python train.py --d_model=320 --vocab_size=2048 --norm_place="pre" --qk_norm=false --init_std_qkv=0.033 --init_std_up=0.033 --beta2=0.98 --grad_clip=2.0 --warmup_steps=423 --schedule="wsd"
MLP neurons of a small language model. Each row is named by its layer, matrix (gate and up: input weights; down: output weights) and neuron, and shows model dimensions 64-255. Each number is 128 + 24 x the weight over its row's rms, rounded and kept within 0 to 255. Numbers have three digits each. A neuron's up and down rows have the sign that makes its largest values positive.
After each neuron's rows, "fires on" lists the tokens most often at its 100 highest values on Wikipedia text that the model never trained on. A number after a token or word is its count.

L3.gate500:128134101129122173148151172082163158141146118124124137139140108121134091147130092132078152119130153169169130117108142101142118125158103132105096141182143130163190144139124118096104094104081139086182147127135132158093116100136073138109120114087157154167127133124101128117113101129133144094085110118123175137124126132111139102135103126126159109150116099146124134128149110125096187097135142147159108131153145196108166060097107119100125134122175098138137092152155151142114113120098128155125098100126122129138133142139142119157128073124170105110119087162166099156134126091133128118
L3.up500:121141134186099133157126190104152118139157171130086110149123057115131113144126129112085122109097115153078115129084128095145146131110115133154130084164164111164157120134124103138121108123093110110136146150121100122160134147174133143083124125121147110178122123112116120122133085128149161133092115136113153109104126178161132107111141187111167102154148082130118117117128134147136119145110128084145110116131108112132160098093097141122129122125126125130143080114172149142128132120092124124143108111145161133129117166094132124135155141104160136123104090122112102149167112083170120085
L3.down500:121126120149130118148081176140125118138140168121148137159141131118135074116119192118129089131084141124109151119139102142149111076140130131138124086089163132125139141143091126138102136130118122130140126161113105172171123104183113092136179166140130145134141129087123160119176119155156152113130145153130117137151124151120121180124137125130144081135150145170119107103097097143137118113141109125124106124110104114103123111145122143122097141148095219090107163122144166081108135123148126139113172128134178135101172126106132123112101146169130113078130099117122139115128151103117131127
fires on: "s " 39, "pl" 9, "ed " 8, "es " 6

L2.gate194:134121080105116114137161147136142097150155120172091132147133128125110117099118107157080132148115124133141136131183112121098125078120091174123092175122108123156135155145112108154122103113113127091118110087099124165135132156098166130116137129100149152105159110135140097070163135160146102106096124080105148148137114140143150158132148090140156164128143137166149156097095124123126160113111149131153105134124142101110087123125119182114090102118136142137155131137133135144081178195149106139090096144152110129122132103165108135127103119139159144111174149101120152147098172097132128146
L2.up194:109122137098096083142110090116091131140171131165129116114117119126124083126121188157134144166116120142128169110138090098104121093111044127117147137106152119166092127130132128135134129116142122138116097128098153152143149171129117098182145154121116152136099137075127127099126090130131076150123144143098140149138077122120155133168167107122134105127127165113103123087153131145094080137109133126139143114099138129115102177132135163148119104085123134125128128115128099130112105136102167154128107161148138117156171147099124109139142133102116115080157092116147134137131162144103148152
L2.down194:118121113128148146151102136135134122142154141136089120102153131137103128159119145135115145156116142129139109109157089113126125146086112137114118168154143100146103099125126112099107097107110080123126126102110129150127122141134136081162136125100162164160119126120109144140101119174096110095143125116098129113108126111175118110157155135145135106135182161132114104088097130148103135138116127128101146069088143097147098113123134172130131066080139176124144134168149088161159075145107137115120150134197111146147121128114133088148168144133127145118154135137183139107084172081098115134
fires on: "igh" 45, "New" 12, "Gl" 8, "new" 8, "bet" 7, "°" 6

L6.gate85:148183125093131172139147114147158127116104111109168134139130142111135131142173112085159097130135148129107084140112095164117128186133088153133099135103120103102090110140121108111183089109146106116126114166099100147101177147115112143149119138190125109114164170166102107106152108145142145139118153140145141120115115119119120129091127125140127164152118119196152096147104120121092101106088138140113108117130110095074121152131119144133110090109136115139177099092114101100099110153131127138113099143136161089157148072144122172145156140114125160128125141094087091104112136143153116122
L6.up85:146173153129169135088156107148166141153081122113101081130128162123116081123125151104144064142119128129130154089108109108132119101110090145149139123131118127119137090125089115117145130119122132139090124176093107152105131152129153122151107074170080113120144131124107131178126126131134129134112130103112134143121135113116104148135192134090110142114137137113123119137106123108145143132125123131050104124102137113141075124137121127123152111142146146113131128184128118184130090110149104134086083149129124122144148103132157090151096099116123184163070110111143148153101098130185120142
L6.down85:139109122129090115052140144158127126157142121137093189126174192086142149143152102136129118134137153100140130127110115186148096156163144081114152115130105103105104124130165128105130087133127092135150088134151133123100125142111127095139161094109137148154158151088108167109171092140123120116123095095118153167101109060135162118092118127116122107106122127157095111140122114114150102114122145161105156090133193125120113159108187135129114106127187117145168139144116108150125136141115118118117151120104170109140176115133143161145127137129118161139117108158087091097114097119138122129
fires on: "year" 16, "fri" 15, "to " 12, "beg" 5, "resul" 5, "play" 5

L2.gate639:117158099130142127113151144156106142127138200129114097147146082143153101104124138135147164105140150152133146144125143129120118137132119130130126156128067093134132131124115089130142147114123185137095149135117141113150153131088138096113173081126138128140102142163123122120157117120149166093148137166178132134114070142117137131121145114112124141101168113133168117121168099143120114092147138109122138157114102149110091112131110136124172106140125093126084130126150094163119134136165086157144126107127157129158110121092084098132176141154111157143093115129101137142087114111154157136
L2.up639:101158156145164146158130151121108118135138115087134098117122131104156112150174104151125116128138169090132145148128113168111149111116158127156133155084135149115128119121144120163128162087109166094192120143116121119124131118093120148138077114163130124140135141136085130126110143164092114130143152147134117164108141111127139122161124122164142110149110119097118101119096100121139112117138102111097113130173134119079109167069145161123128132165139147080093159083095158156101111117167107066133108139132126166147123110129145144122125126144150117104115126138146122142147143155088113148
L2.down639:120136149103105149106147130151167087114147122136135112137146172120122087109174109154145158109148113146145128102129135133156135146163146153165131118085155118128103210086096170063145093154136144134115147143133178128155132150159119129153136121097135107148135118145126117114113068163098109089118131123119118110122151139124155112157107112142137108130118164111125106112103144123114113123124138136159145124146131127167103139156121136134145118168149120140093140095153103131133142133145145137138146153105125106135130111121110104186132135145157129152084131143116154092098127127153103120
fires on: "school " 26, "duc" 18, "Party " 10, "educ" 10, "lege " 7, "former " 5

L2.gate282:136114108153134119156095107115109181113132182122118115139091118131135117082125117077096139150110136113146090118146133142120102144127113135097139114142130131075143131093101183082133118152148143127146046120124155099168105108095147115118126099110128133100133094120150156170111170113143143175115151147163143170103117114128198106117097140168129125149077096081125075108131119098092136160118119144088135118096163114085112112139167105133167147105072134137128137134111170110093124133139159147130143146123115135132151131113135136106124167123107121104151121131163129128134129143128114161
L2.up282:153127178198138093124136120142116106124063110124142125151122151121088147138135140132144119125157149118136108145179160130136190127169098110158124166111061104112116154096143123136150085143155097084149107075152122136155145158113127158110153114129131142122155160101111120120124171158095141140104123141169093144153111145087146149084150138127140111119113132162112092150123133153129163148147127125148160145098141148104098119127120146110122093119136120143124114158102112155125172150155098155153107113136125105090156095139079118138095140121140142167146109156109152131088131108139118178
L2.down282:143124118136172134143106130138087145164142140125128117169110142119095130128142102094117125138130098122096098138154129139106153092177118148129153140130101112089143102117098158129133080132118160120151101106130146118131128137111063107127136081123161163135170123115158113133101158157122131128106145121182132131118106103103148102084145109148113140125136142114118099116144098107120141121112134121108170132146144152096161093150167114106150120117112142131140166130134120114148152116123143140150109144143122152121118093138141153126090162147116132189162120206156119153099129134099107135
fires on: "feat" 28, "def" 18, "clos" 15, "resp" 14, "West " 10, "present" 7

L2.gate292:172111128122113146168110138121146125121128159132107141115135143116104092142112168155123083106099136149145163119129142113106132161146109123133136101163134122146145143110108120109110136145108110109117164167095110143148088103133099129118159151140129151097113099123145166116127099098128131129123176135120134145157123154112139110126119138129116150184124109132131160138083132109062126139150146161168139132149130138139163077144167103087121134115111142142153102116174142158151093148108096141135103169155134145113152157099159151124127115098088131105184115188114091137125136075139122091
L2.up292:106102138136106169152118104129137080093113124179130129121157128116161116138152141131096148087088136110099123117165167135121120159167128129104125137136128151158130106115143120136139101161162072092075141113119107136127083108124091143106174095146123181138148098109173172143114116117156147144093120163149110121134157149134148109144152118132179125151105093121105109128125151118094122126090139151122119098152077140133157120165096161141142158128088121142143088133192135097155148134097096153133107175101141101126103130142192131137149113144141141138099109145103100100145147098133134151
L2.down292:113115143165139133157124119110129117124148083079094106164106119137142110139162145135114124102139085106131154138128142153162174092106105084167145108134139171100147121099153117134147117146127088100159086143125120173114118139135165062152138160116143154183123132114142126146116113097094156112110116119117120090158157153103141154145095149112141123129157122119105103108163134123124093136154132154093135138106118107126134144148094153151122121087109131122148157136140127121080167071176092149148164098085106119126124126137135106157125125138127125122112115106121110070127141140089151144
fires on: "is " 35, "us " 13, "ia " 8, "st " 7, "on " 7, "br" 7

L2.gate677:160108121081143159122149105133113135126165112127144118113150150172107152099113171128153116129141085137108179140143125156114137146152141122076078094109116105111132123133149121119143114104148125157111117137136158116126146091129119121111114126138086173159095103123156161108114166120113078143130161132153154137154170114112101111093138116127113146140124130136116156157115154178144128126102100158170100172152130139110106088148107117095089106124168174105181166126111155116140147121087084130146152076157133091105119159146136127129070090145122140148158142132153075076084088115115124102
L2.up677:118119128132123097147128110163107111072138157140148144142109134102098173125165174162151130146123125117145154158089150101162125163160153164088132125142133122154126128160127142131165127103152104097133090146135122126121085131123107136118117128121140140129148133136123145145116138139099079140122133147117148141129131113145150141157086138122120100189102142146115150179094153072121139096143093141172118129111154084117130101124116065096156102124121131151176142136126152115144101121134111158127161127112094082138135139182108121092129176148138076111138101096103141092067140084138108116
L2.down677:117106136178119131129132108118115172125121140166119111128149138109127104140118121118164176115116102121119117127134142121134131101103177111115137110087099117127125156128136143153095146159145109181132126175092111114148157164130168097144106092095148100121184137120126115108176143138119129126118156120151090121083119080143132130175114141133118132112137079147106100109154145107171121142109110133122164128120134139162133163125124154139127151127060131124129091224133120168121147126115166100127182107143160114124137102117117165112105150150122146105115127100075119162132147128123152141
fires on: "er " 31, "Z" 20, "and " 16, "such " 8, "ter " 6, "us" 6

L2.gate623:115130136117153127142169119147098085139157147098113106126099118077109136130100143108108119114144159139137159120135154116122113139119144113109157152127112161126113102160157117127141136104148169107126166138109153124111119131139123129075086125153137106106099093132190177123137100112155155178091157146121148152170122094077133124124140098109112140112075115106139121146134108090111080170151131134106078167147143105149144120164139118088133112128106104116134142127167152084124088097085102109138128168113136124148130110161178142115114130076146129147138148084117142126094113082162130113
L2.up623:138082092093136147131109143117113090110121128148124121119136112120193143155126116100159116119039102149130084140130141087089150133144146168090136102125123127137119149165111125111127122137127104116119094103102127113136106100104114133113169134101124132083133122128131102136142099133119102142144088173118115112162145139152163143127149151133119172137102125130135117102167148090123156143122141111146095145108120144146117107178104121126126129105139180145150090116130116122113131157123152099175118120096097146134154164062181131128148141136115138088148158104134144086121147190129139118
L2.down623:122180120104172139135121124117168134155110122100147156145117136164107132116209139151110122138104153138105068111131141128122132144153130126073134125089135147119135111142096088129147088110125131155156103147135147141129120110169134106105140113143119144154142150163134139133121109107100109104121117151087092113103134168158119132164116131107129078135129144135146110116119162124134136088133130127126084094092142146123145132124147117099111136124147121120163149118183090163105118136139090135109161171130152114145113098101099115180139127176103138168117077161151133147146141138105123133
fires on: "on " 24, "e " 17, "n " 16, "is " 11, "as " 9

L2.gate98:147117167143118142160148107158122100129124139110078153116141107123097120082127146110117078176137163138158087086145092094151155152108094135137117139140109128141104149126136162120111128134133143123145140123058188158143130122094160045111118123114097135138146132110164115133097130144121075117106115132115114147096100108101154127136112114128101111078115156166151107132149177117108170138124160168103135116115140104133125144131098132124128181103116134134135172132160107153152106147122090118125125145140104120121163072129098096105119097110141143148160125152152139107133128093113122156
L2.up98:115112151131119106159107129140077116100124171165072150107113102132097109138075122102160116169144134112123098127137113165148123143095117117115095124112094107151088122108131145158179115154122117147121114132136161141113139110094136063132109108088129104140147116126140140134138069114139138125160120145116126152105165159080115131120111133128117152083107140132137084121113128113119147114110137094135130110111170125139120145126097176125122139119099151142109143156132088134115153110136117097129122137141145107163171124102088143122131150125105145148157157067191166126144168129090194137
L2.down98:132108131194134130166129145165103146137131155152081181142118134130101118126113130120126088184121129097137106102147114124166132121119127131104081113159147124159084072109116148090128097133152109129111119129109146130155130138130150086113105122111121151179145143101193114135108075147123117111144132134124117125095123136129144128118141131137101086112129125133073100134103140106105111147074176109132133109115107140151104116099103142097095147097091149143110116144143099138138146142097108106154126108184167091137170116120106140131145114134131138109159134113171138115140143153143132164
fires on: "bro" 18, "Bro" 12, "New" 12, "new" 9, "ew" 7

L3.gate239:127148117118167142148118109087122147177093119140089099114124124154141123124152094160085127125113139171170095167103138123096151123134135120111090149148146087124133118126175092089099148116096109151132177165144176127141151123147113132125129140117117105093181130143125117141106118104122199152074131132077184094111112144143128155120103180126135143155143119140130141101113137103140171136154110149190128128169123121120087112130119164110134149157126099157129121125159114139127126140104156135121115145100134130095136104126155128163100128139163101148097148111124108105170142109107108107
L3.up239:119134137084161172110120136121102141185097112141124113162092125121131105132129129111099121131124121176115168120120096132111112136110112089107118078123185106116131138163145104130117148123107127131132153172153167163126167113134122093135129156156128127117182131133158139110112067078150166150100121117117172099109160179145151118104109174119152107146137121137103146104139132132126153144141082128178143126183125170115122122113140151119091162119115156126152105110128106148141135132117123111154166148136189123107137106089091164128120136102129120157117119133132134135141111109089100123
L3.down239:144112130145078103084115120153125094134129140122127125143131160072086125145113168119172106162093149092077142113106147127132160094099120120141144122084138178121099164126134152197113111150136108131156158132150119128145103154184121110137120108109125113135150118098132137095160130134150101092128121105120109115152145086125119114113105110161080108128107140140176121153104132145168098123168106114121124120108150068167116135153110102121123125129133179079144085139154122110146133114107094106112189136152192129140177147121127101128137169107146143102152116137127138154154100114163120173
fires on: "\n\n" 22, ": " 12, "s " 11, "z " 8, "ed " 7